From a checkpoint of a small transformer trained on Wikipedia.
Size: 8 layers, width 320, 5 heads of 64, vocabulary 8192, 15.7M parameters.
Architecture: RMSNorm before each block, rotary positions, no biases in attention or MLP.
Training: a variant of Muon for these matrices, 290M tokens, 9563 steps.
MLP neurons of a small language model. Each row is named by its layer, matrix (gate and up: input weights) and neuron, and shows model dimensions 80-271. Each number is 128 + 24 x the weight over its row's rms, rounded and kept within 0 to 255. Numbers have three digits each. A neuron's up and down rows have the sign that makes its largest values positive.
After each neuron's rows, "fires on" lists the tokens most often at its 100 highest values on Wikipedia text that the model never trained on.

L2.gate63:117102147101140116136100133118165109135121095096119143120145134110127130119117094084101163102144140119131093140173168116166109122097086147181090156147105129118110134114129118165135104150163150146124174146121146182132167161112135142124099140134126169116086086108124148164104142114134126148115098132096130106134130151165134159106140113150115159160131115174098159123119159137143118097143135117149106102108157115163145124154152118153140134137155169137167178107135114135098117139120133146164164131099107146121115175163105146134129095073091140138129119129140135159139158125121094101
L2.up63:098099138129092120141161112094142118117179144124160137095099091156124124167149149128186130110139128145114160143130109140134176104104111110114096128094158134174143155094154107136129143127092142160118149133110146156108112140175110111132130148140122154135115148140138110198172108152139113115112125117147153155147118116108119092151104154167092156119105116141116145116123128149111159077141155114143120122156143089138137139097117128131167150085157167194122163108099140128108137107124165160122087107089112158126102093164144132117131103134140161140098170134124158173134118111157137131
fires on: " the", " in", " a", "s", "'", " off"

L2.gate713:126114123132131142140080090138117139149139106146136147150125096123100129123196126139118147112129106114121141121100108072097130111162134136133170111115110113131115063144131139126120159164164130130152112133169131166139093107104131146127131114158185116087086157171133078128141119110150090115141105149140103179128126129122102107100135116119164151183136151083168129152120137153115139111144130130153114124116137124171097121119101140150130104131097150098108136105110119122137146134084128098114106142138154123109124137131146140173137142148171134138149141123149113087143101160133151143
L2.up713:131102118133122132121135159134138120099130127145142104127117108101097161126172143126133117132147088085128115112157152151135153128146127156074171154128124088151119140129070093149163159174114147130115118097124098158109095086086121141100164152121111154109119078141106141117121128126101125130153078145132153186100137157130104115121157104109115134168093145123140127115099131114119101115173117093076112122120141151132128152105114147139117147174105110148106130141127114105149085116141124099158133148141140119088096123114147161153127147134128162098159154089161137126156078115140163133
fires on: " she", " he", "ct", "en"

L2.gate1106:174136139166137162163134105156121092106139116117096160160140142127152089089139160117096133143144086121112117074115154117163144164109137092120143123153136103132120139134115096136094125125075107133100122123113103113126131049124107103088115133135139182101172152142174117143087159144114135117102115145117123146115148108137128126121141126125115129139081153119082137138113091164135168080108120134117116156140159124108124141087141149140122135112133109133119164123103149112208121092115108147121132097148141124092093104118135142134130157096101142152128135166155135149153136127138124145
L2.up1106:122096099129117120083094165153109141133128180111097135122195131155124154108140128156098128148149157128124113145139119141133098105125118121134101130157129114166128118126106132116152110137142156133165141142103139163104108164140137115146130154139107137129100120094152116151131122127109140131154164180095110069117161108098148145088175144145121084141183111100142142140135154085142101186112140083113108131114126097120170100149093174126109149135121147128133188110128149128114114088120146116135075139140116133114128149140132156104110106102132149129175121096111177097145108162145152132
fires on: "cre", "qui", " Fa", "cu", " Cre"

L2.gate1116:120127204152149148115110101138137140121145113122117135115121123125141146145144133161100116093141088137089143143106125120105145085118155085157110147156099141122125125150129130132080157160090140123100141107102105130145091081173140123132102106137119097111141114119136123129137126135088112084117094170089139177126140156114151122052172090078125100081098155110131121173143097116128137136126106130097098136113102138117120088172168169144155082104099134137148113118121126105121117113121149154144137108139122148148121131154159164143124093114116118071121155179128075171105145115156135151
L2.up1116:149128093125116089110115105097126122155151134113094096117138078154142143170176105131143090166148121146119144150108065091138098129136078127143091144124123114107148137145129109128091131098169143114152142130117180183148144167148152170138121169099116110120155142131136129080094113121102140132123145138156119123117095141121130141128155189137147100170122100157146146104142125139139179131161107140162133102120151150107146109084140106098110124112103178134091090105112146111094115118122123154171144115160158139153133146119122117116137167123105132117104118121153134083149106106149077099
fires on: " University", "IT", " College", " Journal", "Species"

L2.gate4:097080149105149130114085123119128154163169139156117106143118151133115132147129158137116117140122148099077121141108125097089153133090168111125123121073127149151164104151114119165150157085126103145128130152143079123125094165165116137108100127138103132156082152112107121140153110133093125121130148130118131107126135130107149167172122073127162108131123102157160142166177136074141170155133089118123140121100078087122148129110124089165182162159117101105132114177143102110115136116150142115155124107081102117145148119128146109126132137115129142144121132123135166097089129115136122100
L2.up4:116112146128135148152139154135127088137144141118149093133130145133139171142126057124116073121125121117121107159143124079130090077110163119147166124108121100109097097128079131145128134123138088155109192153127094155124098121136103166150159131128141109117076096127137122126130138131099092109137136150148139125117138113089148127150141124157125132153097128150101141107139122085195138166135126139164105107134137137098137127101130121085143131137081093071116116110121142097117099088078165113105123134111109115124162089128109111159132139086125149112144103104136149097105056156149143085
fires on: "e", " |", ".", "u"

L2.gate810:159138177120126087105134132116134104089106110154106121118112124179153091151109142144071177137132134163119120150141216156128102159088142052120117192131086125110151137130114073088145150131191161105130086101155105144117127142132093160126125101151135152119141101152126110125154131167167107149132111115125134139165133115118176128106170158107120106081131140119077113137137129140122112143140163094102116124149150098131138085114123078107125089176116148130136087132127139148106135140113121104126123085126133144138126111110138155127169144087162143169165115170154084141174123140144112158
L2.up810:120095145138093110130151115144158164119156099135134074118123129156119093078135113159132157137129093124164135107102101115163114122123144118142130104149164135087149117216152170123121139141175128161120136100103116123141141134162111186107157088144113151110155140161158121108126141137107143109137150160151143108132130123134132112097135117118118111125119118103128130120137098154091102106145110115100076104135106108113135120099134145161154135129143145146149108119139143145160068111134124100144088116138116144078099153120148150161115139129103103123111151143131155118162097089105082113
fires on: "hi", "a", "ist", "the", "as", "cock"

L2.gate34:152135176128146151132126155105118126147114126124125135109091157151129140111131116087132133152080125109117133120135140119128162155151113149091098139112102153139164118116134165093111131122120095098154074138150148167106112110134104092126103106150159111165142154123121185137150130087142127127099135098119137125120135128100101111093092150165138134101140101088130125125083109123129136080114152136063109144133165140114143166149152116135158140153140197096155077129168131131122079126175074140134131116143104145135105105164061181136140144158119103157180136100134106127151092120107159146
L2.up34:128121143151138104086120170118087159161134154118138150109110091127137144119170131099174122094098132115140148138166139124087106108138103144135124148108105161162146087152128135108150110173087120151109109116160154154130134155158097104060127080153155121159111115108110165169135081096135149145155108092117120143084143163157131149133122114172121142109174073071156148128150136084104135141176145158166122117113119118124115127129153081175137132137120117107159090094114146131121150127140144114101109113115124132145085099127125165134116156137134151103121173121159095171095142164146124188
fires on: "s"

L2.gate220:121135157115160113113171094164118091144116129119138149118126152092112145153147072118132115137122105138113142101113140097127122131149147121118142152140100135111115114138080111114125159126112085143140158105098137148111172154147140120101143080140150139138090084155149141108150082119164106151151079177187119102116157156127163124094153118110146151146121108144093167143133144129068124177068101094152165160147103077119134166155131145164168153150121126139148078135145106147097126108135111129153139115071133126113117123086135175134184139103136110112128109128153107109165131120092118115
L2.up220:143147130124140129143150097151108125107152142126105145121095152122117182150156158114145121130136102127114137126130134156138164137100122154153097126176100130125114093164104091138126154164145104148108135103148164147129140150181113117160164081139128134125151105174179145136130091131127121153124100144161116080096140110144133099130135149137097153156105135104138155151118109145139154170115172104152140126123110104128133118140132076115167118133124140124119136111107113109113118149060178162163085153075104139142154126112086151090107124130111083118132122158130164096147105159124141115
fires on: " E", "e", " Catholic"

L2.gate183:161102080091119166134114179134114167162147089085111060126167091137144112132163150130127107121128105118107110117140079105163119135107126130124103111093118099123101143124128083147132137134138153137125096110132147136139124130149134143169127121103100146101133115149139159133098089141149114125167116127124131140110132084133131112106129155139119141129144118172096112167146144136118138115148121101158123099135099076103115126150128165123166096094123127112118120146096118125124103100115154127202158178068153113146158117125173172140098165170161163140110131112119178130188103131115151105
L2.up183:131133143100142094152099146110153136125130131140125093144097126098125135106149133097124075120133119113152105127096141105082131122078155065153177117094093156125182091099106095144153152137174069145129142139142127141144133128116110113095133166122092106125137123129138118095149119129091135123149111109115133157129116098117098103095119137112164162103143144106114099160114160131142107137152134127155142139104124123113145127107146130112103115144104078154154130154124136142089103167056134144092100108092082137089112178120097135069113133174174141167143108166124115122136138145126141091
fires on: " |", "1", " shot", "-"

L2.gate86:101150095141123146114117100122135137107090135141120138098143098151200138091148141092128153130147144091111103106130088145136152147188060099173101116144123095111149099171167135154158137103088129144149139135162113120179113106133151142111170129124127102135116104114130106128101173153162164104127119119158136110142142111116167163149115123160090132120091117159126148103114125151131147130119110131114129129141152127109125089142130157143142102140139112181156079146121104126123143148077132147163133134127152118219106091111112125158150143126120179123175157158129103124133110139153113092
L2.up86:130107121132127163147098092146136111131114143143129074171149137122123095115132146139166118124130175119118121133150143107132158148147136127118155109115125143147139113144119157141126138141102125112131133145134102117110144084129120150120104103126139076102107103091119091130130151121159183105110103128090143133078119096104138147121126138096141136119100149163163141148116104149142114180125135147106146107151151160148153100142126125159147117150165162117131163138116124107190113129175114138098119151110109129129121139169118114125110124137143116106154150122106136150174070100114106109
fires on: "ed", "m", "ing", "d", "s", "c"

L2.gate716:114131100129109132114101154149116139108097111110144106123128087122103111097168141157084163071172149121127087160135157122145147157126134104098168127152119127173166122126057107149156134161125086177057137102136113178107112097133135100184160123126091133120140118144082130105122125113145152112096110144137126173142138153131189159155130094129093105135082110138093156093145098101103099114112126118135158111166069097114115138110095173157148105130110108158135108121161130134124109121151101124168126130137119150168126105094120128133123110125162139107159191113139193121171112136120131140
L2.up716:086148118142080072130137117143144136116156119107126124135136094160160132100123148156144159118127143131138086139112134134148150126156109093128090120171142145144148153151102095155126133125147066167105108114175109140090144150136116123161109104170095097092127120118095114109075105107135130116118154136163140126138128140070161147123136100137127121093097140177084117131151099124130144116117112107130136118152115138128144139099098133126160093128149118115152118117075128151134051130140144111127064153137154147130173155104141102139122159102153130121134164118118152099144074126117148126
fires on: " de", "re", "in", "de", "n", " post"

L2.gate1147:096110159132149134123174103130075125119138122155144193122165115132142068100118132108119136113165106145104120144089141059132140126145113130085148180110143115127139101152106115146129127136174112116111109134138133128126121131102134131139106116107087118120140137144097140114114123126126128145123181123146136126128148181140146185154110100064107160141141148163175144159129117145101128130099131163117138131164110121111134152146107106108144155152168105087160123126158114133143141114171111124161160109135099114128210136125108175137138141147167168104127093130085138144118108143146124131
L2.up1147:125147123168153098123166128117074134107124143127160165161110097154139078101127119123151125093151103155114110139074136116153119103146099129143145162139130108156132108141105150117163148151155106114124122139143132135138149120149143113129110136105115130177129151145118124104087122115126138120132173120164114122113100133157106180161101117118097162126142144165148128147143135141099155136124140166129126129147088127125141123124113087105116130172174127108110110159128084097126139100135131090154162134139106109135154115153119155130177147116132147125094101113091126136136103136174091117
fires on: " Fin", "fin", " cross", "yan", "n", "in"

L2.gate328:146150139155095166163153126150167132140179115133140133165156146127105176150126094120111111136122181114104122165144087155135129129111103144092160111099128149108134141124164117146117115134129110134137149117068120130110130083134112155124124106177136133118144115088136151102114139150147175135112134104110134131146131119117122144102085115111129117119168109099134124166114124142067094151085105151129126116150113134113186087088151119160143130153104127138144125113143120121128120158160088137140118088087135162130113129143151139102163179122118138138160139142114136142137126121134109166
L2.up328:160109082158088123168118143103149149138082093137148109121142150092122142075108129146152115115130140105070142146151159120159121107121154043125153117114116123122183155121133149151141092132124178128147127127122123115110144076134174111122132131171157098103109148116168163123125122105153107098146134160132133120132140117120123146193178082124151137115105121113129143132130086152118106112144115155174141122126120153114139130163122097162145099120128158146134084101116121184107142104166119107127134128167132190146134160147130115078155150140157129095155198127169132113117131143108166114
fires on: ":", "1", "y", "2", "on", "ward"

L2.gate297:137116132136083124120127122103132180121122124145123134138131105164146159119133083122133137133123125083114108112122160090092140130092137135098125128102128167107107092145120156111153141171071138090117103135156157102131163136120136098081138100078129129092142111106147138100160086076154136118151113107104120153155072095111111090104151150110094130175185118143116118132081116128112136150166166135091151148106145151073117107150109075141129138099133139163115124104152094097153157151180162173163133116146129099153135127122082130171121125165134159125144146128163123126116149146134135143
L2.up297:116107148141139135102174133090113129136088165161081110130129123115139144115107106120112132144155181104105130109160125124144113149172099077169093140125148128112123103097112091112101150142124122121107117107172113090115103111117125149132122130124158151165127144102176106128138116121129176124121138109123121147124077151138100103121127105129102136150141094113103084089140127116113141113155147128121133137131119154083100115087124101148111140123158224177159105126158133124129126101160144147126134111103096110119143142149125145158138156200115135148131174140125129116139114123158110144
fires on: "s", " members", " students", " characters", "rs", "ies"

L2.gate146:130091112143061108159138085126154149161130112092098141106141059119099171106091128115082141159098092107104126148173120139141154138117105074125103121131130101144111138136098100159120117148100102136127165152079151159088106093142123121129204117111054136099142089123123112094150113135148114161100151102129127141127129109134157118107123104134145133111104072141125113105136164108133166158122094138130120144119091130100142162145135171098127110144169142105112130157127135190122127135094140151121162084110082127085127115130167151130165122135182141134148141120111083126084113171112149101
L2.up146:098078108114110078132131126146130127144126075122073117121133103141105105110146165139136164118109109113152119134138113107134153112126162135128119114120145106177108120128043101133126165137112132143074145133082153141124114112123132112129129148119095119157153065144112116126134120124178155152117113105147101169142094116070124111136145123102159134124127118121121080098128134125124127113114097139121155135170139106095125138156156202084151085134181154159112115149132136178123177162102148134130154096132155130092158116129157165167156154139161130134122174133104104122122098131134098115
fires on: " Su", "ta", " Mountain", "ke", " Ka", "cha"

L2.gate433:097149159154125120137158126169136172146138126149152144153105154150185168143117152143114142107130125103139098121095137100093112148119133169139115125130159133166124155078105072104151107082102131114107163125106129125121122158114167078109138145128120132110116148109110170128117110140110077117115140101122140118124149134133124158105143077117122166081119143153138105123142110101105097125126110095173141085130169116130099132117110129123113136142118167146153172131109104107123074111174155108130129101161112188147155093102113129127076152135136094155114125133151115143121114154160099151
L2.up433:140140154131102157130151128084138138121130141158156138122145162069135153146085112150123094143127096112105110128126186153136106125152126104104146112098106104117122116116142133114137133138124169140154124116127137113104110127119159086115117115151163088082101150077094124158162142080104164134172125125130093109094128182092133126129090165100214108124157129114116112138146120121167134098105143173137119155150122162175190149146113117113153166113120118167163111105139157131108121137127131112139189145125106146138151126165162073135167160105116140087149121113106134181137155086171116102
fires on: "ol", "ran", "e", "su", "n", "pen"

L2.gate978:128127153113109144119120151122167138100126107154165178134109107127101111137127144130152089190126106108169099115116155152170120126114158168126174097100104164157129108156126115104075163138126141102126170149121097124144104127139132108122111143153085126126117153179123086134130143129162175100161138132121091167126060118135129114161112148123124149120156123168147103060110195154107105123112160144138139168115112121166157150144092136112142110163086172123111104147134104142110116147087130115113121122160157129132118146178112098167090124107139187107062100130123106113124149092132134140
L2.up978:120078107126135089110104129134094101143126138160126136142111153124120126119109129119159109149143113145123109177112140147140137119150118139174162157108105101179117127151128145166079154137169088097074129133125119121133147127132109154072126137113098159168138097152087117107142109125172083138141140121076072150159094102135155085129105125107166137159165103126139114127137127136106144094100160128111134131176075135155151087122138126154097081137115123108131116150128128129117133138121127182155127095103141192141101126148150137130149134100128110119082138123140071095154124125118109149
fires on: "nd", " Mont", " Ab", " Ad", "st", "ist"

L2.gate303:128142114088110123091118131084141166093152141110102103102115129141156153110133141139132097132122124105172120089117107098101060122111094158146095104154129102098121111153133113145127114134138102086175149129109134111166159147172130111100103143170124116111157171122085173106126121121143161161105146174143148146111102082111135124142163111111164163106144121149150170135138151148136119142135128109135117150123121085139095158113105116120091136137100158106124151137112149124113119115126096133108160157149133157116113114158125093154113141130139112135126135158171116136137146113146122134
L2.up303:156149088163151129110113147146143096097140133103133141116158128114137113145134126107134145103155137149136142109149104119142161094136141163083138128115141118124179116142145112133108104111097143151145144158125126089134167151122101095105140118146138149173145118148114180173146119109095145103108158148145142151079125133138121099140130157163117102152137078141135101122159104137108116082143142134098133115080150098128130141095109084121132175085147092120118157127159132124158128100139116098117059102145153162118157163153085113153169066126127128109128100113124127169084160130177133125
fires on: " Ho", " Hu", " Bru", "ut", " Ever"

L2.gate250:106129101136090105125111114154107120106172125157116123158142166128093132122131164131135095115136074106115151149111154160111128110106095117154121084114132187149169106154114149135137127152132101104108125122174135123159107119127122101135127156182133174116125126150128126128126126144148112157122140096138103161177152107132145155083125123141108085165100107135134141079136120126150185116144131124117149166116155128149102118143181121115169120150161153086130146124104120130114131116091135134141128089129102136182083069106100115166111159136119124139105133153160155144152125093085133137
L2.up250:126158118142110127140111117131131102169140123134138145155123099123130112112137098133171134166145158147148110122156161155128105098132105133072161118135164140123110104096133108120169131147112093143179116144134177111112119151148128109089114096138165088122126129130108123193144116107157129125104156149102132126114153145098109153145150136111171188140119131133122130148180135167111117181120155084138109141157142141120127105117151112138144096116116159140138063119131113137107120166136133148137117127163102172130153104130132130135048117141091114136119176096150091136126086109136111094
fires on: "s", "tion", "tive"

L2.gate1063:101126120110130091119120138105129115138123144166137138142102189160144146095071112110135118079158103089127121110119160100121122095172127144130159105120094160093110126144164159140091152124153143148123122152125096116137107099098120122156106118144103085127130147145139152132135132127132113136098173084136143114105155082127105080151146111143152126119134099170142118100134122143136139124113093134150151169137128144138103157096090164097140112142142138123156171143115159188078102121096113150076113122138155161121166144136172090094122158174117116110161131134129112137106071121101133147
L2.up1063:145109105125140172143132144098110144126107125072109169075066128107167143179149090139160165168110134104133124147118081118143098145166115165118104132112111136132097106132109160105112115138123111114138131109129172118089161091139096147126141125143117089131168106126135131096153118154141139138144135118154095123117105149126146082133123101127143120126092076156143117084155123146134135114104153143099119138121103147157132108139108141135143160127139122126132103113130121138129131140088102109154099108095143139127127142148134134119129133135110109151161108113183123132101132103101126101
fires on: "ne", "te", "nt", "ient", "ten"

L2.gate1253:119162106140154100137155129112119108130120101155179166133131132113136145126114204165176137109125112056158100126186177094154106105143153112144128146136098119102109126133119159108111105119120173089117132141108154118180124096119088125140171145126145158171105124167134110133120156139143129098128075141122133097130119125129153109143155125119123116125151141153117113121117133116161142119147128115151099141168190154119108108113155099107136088086100136104104083176099121093088153146110153160100119131120137123112155097178117157154111141131137129122102089133118121122152120102155114163
L2.up1253:146172168165122141112121135116096147138115170162120125107121133161158110166103151147123146154095135128138106126125094119140115148085129137102143095131111139121169140154133111125110113112110150094149148128107180168105139115132116164103149150122127116105088119106117135105137128092131114135120128112119132156114111112105160142177166142148158115121120131132113138113089130121109134138163125098085164123105152130140136110091147104084135155072131132103103067131154119078113100121120134160152116158115107135156121117170091125123127098163102141136112157099093139105091147132115108111
fires on: "z", "ial", "ia", "til", "enti", "sha"

L2.gate416:147136148125128168123154121140134125132127121129107132149102086116130151150129140158170133121160145164127111083093151139135129151100147104143112139140176149146146116147124116090139122085131101129110173116153121130169152080155174118133140160131140140123112101140174148093154169105138156123124056145123122112120093091177133119118122144143091152128144120154124152143070104126110105136200196169102136131108122145105117131116146099120131119161116133183109111145096135109091113150118169141133129188146131108158176105134101161151146115146149103116117124162097132141192134175143147154
L2.up416:113128118130171142197143123090168116140129143154132099119161079154142181118143120105097142142156109139146149105062149148085138134125111110118112111145153113169114122178158122111111140139176112144136121180155154144134146092121134173152098148087125127102128136114130113128108073133173128115116104140112147149124102078139099140119104136128130129166114133155084170130130098106148109128119182107089101174135134145107136149136150150128148124109150101195145138097139166127135129125133148127080141166129100124121171153151134122117132114167102150129104112127100120107124147124138163159
fires on: " San", "tra", " di", " Cho"

L2.gate877:144160120149110084148099112091110104110115148133083125130150094142089099083167049133145148145120146135132082142129145107149086127107121150101083161146149108115155129067134171153151094129103120132125090097142135169116130148123115123122148117137138147098126101120184134074159126144080111107129079097092148155113114115128117167134178072104126088140128142130091131116126133138124139147082124166136143116092106102140120147150130100150092120119152095100158109107104163104123110104141117125100103149102120169129129125098091133145126132168134110161183128081120130103144109152103113121
L2.up877:156150157156134134187152111110151137161140125148148190129181130139106157108113146150120134099103124134196093119127163160097130151139082106152109124102098133137123155111132139132132119118124139122140161129143145136129072091100150168115146123103120139110112138111126143123115159110125124165123138099141089106156120117141127120127151144094157134123154112109128093106118123145099116150098111139152120154136113095090131129093138127144117085129128127160122104118150116127126138126163119148142122120164142145097112149160140133114201112106129095174119097120110173147086119137113130124
fires on: "s", "ed", " Parliament", " Representatives", " seats", " Assembly"

L2.gate200:103135108114131089125130092111170123152107128090140100135114103098158145138114121122142148132123121113082103097123160138085158108149142158096127140090132133108112130093129148084155135115103160126177110078157159114125158135106152147149116118107092100152117126103100134109094114144132155144170213144128133145096162109108093150141156146083115188202132134073111104098172094111121154136098114146137168141156117132099153150120141106067148156132143178131138117127122134139140137150132117146085120187137130110117099161121133146145139142113135161119119156112122136114107158120151108114
L2.up200:087129130044100128152180136138135120137071122068162092133150112142166124111149110078119129105144130131115124138106174162168118132147130145138130085137137105124098123142123099080138134148149154122144126124130140127122157112120089126155158138126102113109093101161141112120116108097120128147129150125137123141114164133140140094110133124136126105146128145185120180152108139134110122106155144144083185154135102134134156094142102088125175110077157154104087155135153121161152127135143131148115110134134104135136086162137127090109141136091109115117080187113146087139129096102120113159
fires on: "te", "$", " end", "et", "me", " End"

L2.gate982:111098138122125122151117090107170109130106135132132089097103086159112176173112091106148137122128101122127109127157132133099086126162138103144124116128156114136094070161133129117126132120124160159174154104131107098141125150136138111080119127125135104132128109159135121157112116179130167148118118146155110139128096109120123140161126132179143153140148124129168092161156134136119127109144150169134147105133099113119136121091175130144097108147127181164148101177145133160153113078138160127154174099171154116148149120112201157097144131142129103114102152151110154165135115134149155128
L2.up982:102102151095129154147143144165121076097097162151174153174109122115170120103092095125085112129103137081093140125123122129099120120157138111137123122126145139116125156142114128147085122132110134142105137138130143109135104082163082097136129148133086153148126085127141103102160158141116127122129094151095146083163158156085130128112091153144073173149117088103169165153106108142129137109146113129133148137181129092123149140132139167119144085136128123101098112157154155142115114121084145111153076114181120126137158116102146131114114128147137101117096143127158118112158205124141140142
fires on: "s", " his", "o", "ra", " His", "ce"

L2.gate929:103137120125125159146153109159134137075084114162174162143138103116097187111155158145111104133129114070162143126139103163095096162099200091138114146128117137168097147120107114113123108133077096109121131093136131127146100131154144105136154134135129101123124121140163139119119150120104115104161117135120122120119105096147102097127131119135105155179132105157111134140137103107164120134129080168127115117134170113123138105129145122119158129143129137119111137122154093145151105079131160144115102158105122101129137124149134132151128134062097140162105119106082139151172136149156139175
L2.up929:097148113176125134167142100137100116122114182162095079153110136124113165103142134116095064178122115139112166110085138142126099104084130129133116159112155091145129136142112094115124126171160090131146129118104109147170120090175130163100109105103139128127132079131105129149110118149121143115095148071090111132150154091177151151099174131126134120134125096146115093105112089093117107136126124144093124154123107138120086138148103112094141085120136105135076114118101133153124150129081105138091108121126113109112147142110147139137122154132137171164135114174132121111131128139116121116
fires on: "tri", " Tri", " Cha", " Chi", " Ja", " Su"

L2.gate488:151119160118121097158144136142119121133093114127128133129147092102142121119140066154104112131154133128159130167104118092133133160133152171133129149123143108110150153135140120131122140173069119140149122114087132150110176111105139141112141103142127150141144115133119160135128143102143161158132136110143117119144174158184120134094127094134129125131134174143159142151142125129065161116093150115149137133168145111113112125117095102162150164124147116086151150161121088155149099111130089134111149125103177090138140150121134104158108119103147129144146143128098141139080156109133113113
L2.up488:129126115158127136123151110152153146185135116138107202157139129146090094116066104175111170115136138126159163141142120094159118116123127111137121131097112112135130137084092124099068135119149138093137143129057120130109161138155125147112142160122142127116133144171153141140114152138110130160140117133132136147076143143138136157137161135073158138121111151115095134114126107088117124142157088135113110158117109095103155149150129153176122141136141136139097135123096112124109122133128143060120149167147138114094137113144152162126129131149122132143162122110114136119168109130124098106
fires on: "s", "d", "ed", "e", "ite"

L2.gate136:134104117120126121140181134123135125119119112142128141134119126117137192081160154122172126133130118148097135165140125156155106100105123139089078108112159147120114096151149116119123139151126089137139123122164130128126083163085131136140132114153126125131142109085085085114102136077131123105130103070110118108089166137130122133135152130183146142117131129113094147121135136112086135094100159130118153128105123145110127124127150136112112156159136115142111130107083165151187132103138126136143094111114149162135118133101127188112130135159168143099104143113130108116122091136139115117
L2.up136:117153153136144144105108111148091111114134159124108155143165140134133196136088114155161124109152172122106150096154160142154101159143145111080094158141112144188124107116134089127138155139141143188103141088162154185161093089134137125113093107102145154177104076113084103115113159141128127097124151130139100163119111158128154150115113124127145126105151136106140135160156152117126150129147107180104153168093139162112107179125178173113173115098150136189106137125115107179138131112124133150169145159133149137148083123074106152140127105114122137129153111140066126124125104152139147112
fires on: "s", " Nar", "po", " mass", " Nova"

L2.gate885:143098092066132113120127139068107125141107124158129073124149167143150129142153154134129144128150108114107114093112131143132147094137102105120117137172135095136104138125147080110133142156125136113109152148142123106114171077151153138107170135148161129111151088174136109132095098130137151140125098134124097154155121120132112130088096188126129086121106123110126134146102116095117134144147115087083109108086159095144123122107142141092144147104118112140098139103094132150154110129178129119118150114098132143142152124100199157135143145066106122125087147132159106164170108110141080177
L2.up885:092059127103136128134116166101125106156107138144140114131122116153125119146153132147159146116134078127127077089087162183108143141182099101138081119116146088155137134125151107126177186117136126108057123143125126065135137117151120172136123141142123139149154142143119152147118171096089118143146145148148110115139143110088129100132115163137113117112154134125062136127124117122141082112160137111132122126126123124122126104107095124122094173127142134110134127134103100118135133158131135082151119175141156134105159138093178137093133144108125117122072113156150097121103094144141122129
fires on: " sp", "ff", "sp", " add", "uff", " lack"

L2.gate85:136149112132152113129147174140123100119122137148127127135081132130078118128111092157134180129119154154096122092135134125148131150154136085099075148113160135139096113151148101094123144130114145071124086140128148142139135152134094167127139111092115117126093119148133161159080098122094145122125110087130132126102115128142121114088177143170130164129164129176101116130164122127151126151117137103113109076112127116137148067104116158149168122141154100150147074122145136123136108148136116122148160107128121153123088120116124134117125165165170136107110110107094122158154133132129131148
L2.up85:144179147134134154116089164155150094108088170137133104128119134116157095102130136140083106125128109107112115145128108125113136146157096144160128169122124082142108103157170114095103120107173161161085134103137142142103121144181111119109122105109148139172113095112103098161155118135106126123129137140106140119088133132127152131123107120174142140157151112165114125127161125141114128140150140138152178138109105085089122144136091180149124124187132084174092141093168149129144125109117143123139131130144132124178126090154102098137112123137097145106117159110135158186133116165156086143
fires on: "s", "mar", " goal"

L2.gate1095:121098132135122142156163111136136103122118141091118134174078123096142119146115099100138146150164150133147152116099163097140106127116154096118131068170110165118138152144131139131112107113150144120116132209164124130173125117143153166137100134142124162117143113093152128131102114135154119104090108095111189161134182172120124117175112152154111143151107135177089159148153129116134160093124151137199146120148092099142146135153159155110120110118129146110140141114151153089107136148157127127161138114154147142110135163132087144093139131132166124148113110126146113112120189122145177137
L2.up1095:119139155104138115148136074116135106167124113106138145139122106103091138128183136097110100151098152097127135103082098095182156102095136072133144124118121090136087136144124130202083120144149149128142148140132176135114098141128160118152156177160101129122122150124121147124119131128188123111108096109124106149168159162089169148133082171165105069167091120183109119138138146165137152092174144104148126138144141138133143093150124108121126135123146123117108141128098100118085133175115154134171126115114143126135126069088100086089115087120133137127127152107097123082102104104113123132
fires on: " The", " the", " My", ".", " my", " his"

L2.gate1163:148097148166120117150120137137123090128066107157121135120117164122154131184120135034124142139169124125122130100141098151123137138143127098146153118136153128133092109114096123117093140100113169099126103101117119133164129112168148131141094104139098111137135182164097103104106136094128127158098133155114091148134126137143137115109134128137104142146126143114142095099141137108142128101053137186143119134162160167078142117095110144120153136094148101126155117102117151130101132149149132114193110107118125139131121101114120079151116174107111114129071164130148135093145130144107141107
L2.up1163:134109150144132163119138121103080134086108089130119117143111132127108107160072083125153111150136135090121153166132155142116133143126155148118166140147075093153124119131159136104093136077102141126114160076148142154130150121133138115119122130107134136150147121157080142167092175109136167124096132107126095166131134112114162091138137164157107135133097073157158092085138125090149157119108122172093108128137128163114122121142143127109144101182130152104153128086116112134132105129138110121134082108114128093135111135148126133088103144129100130181082109145142063105163141079113099120
fires on: "t", "te", "ne", "li", "ta", "qui"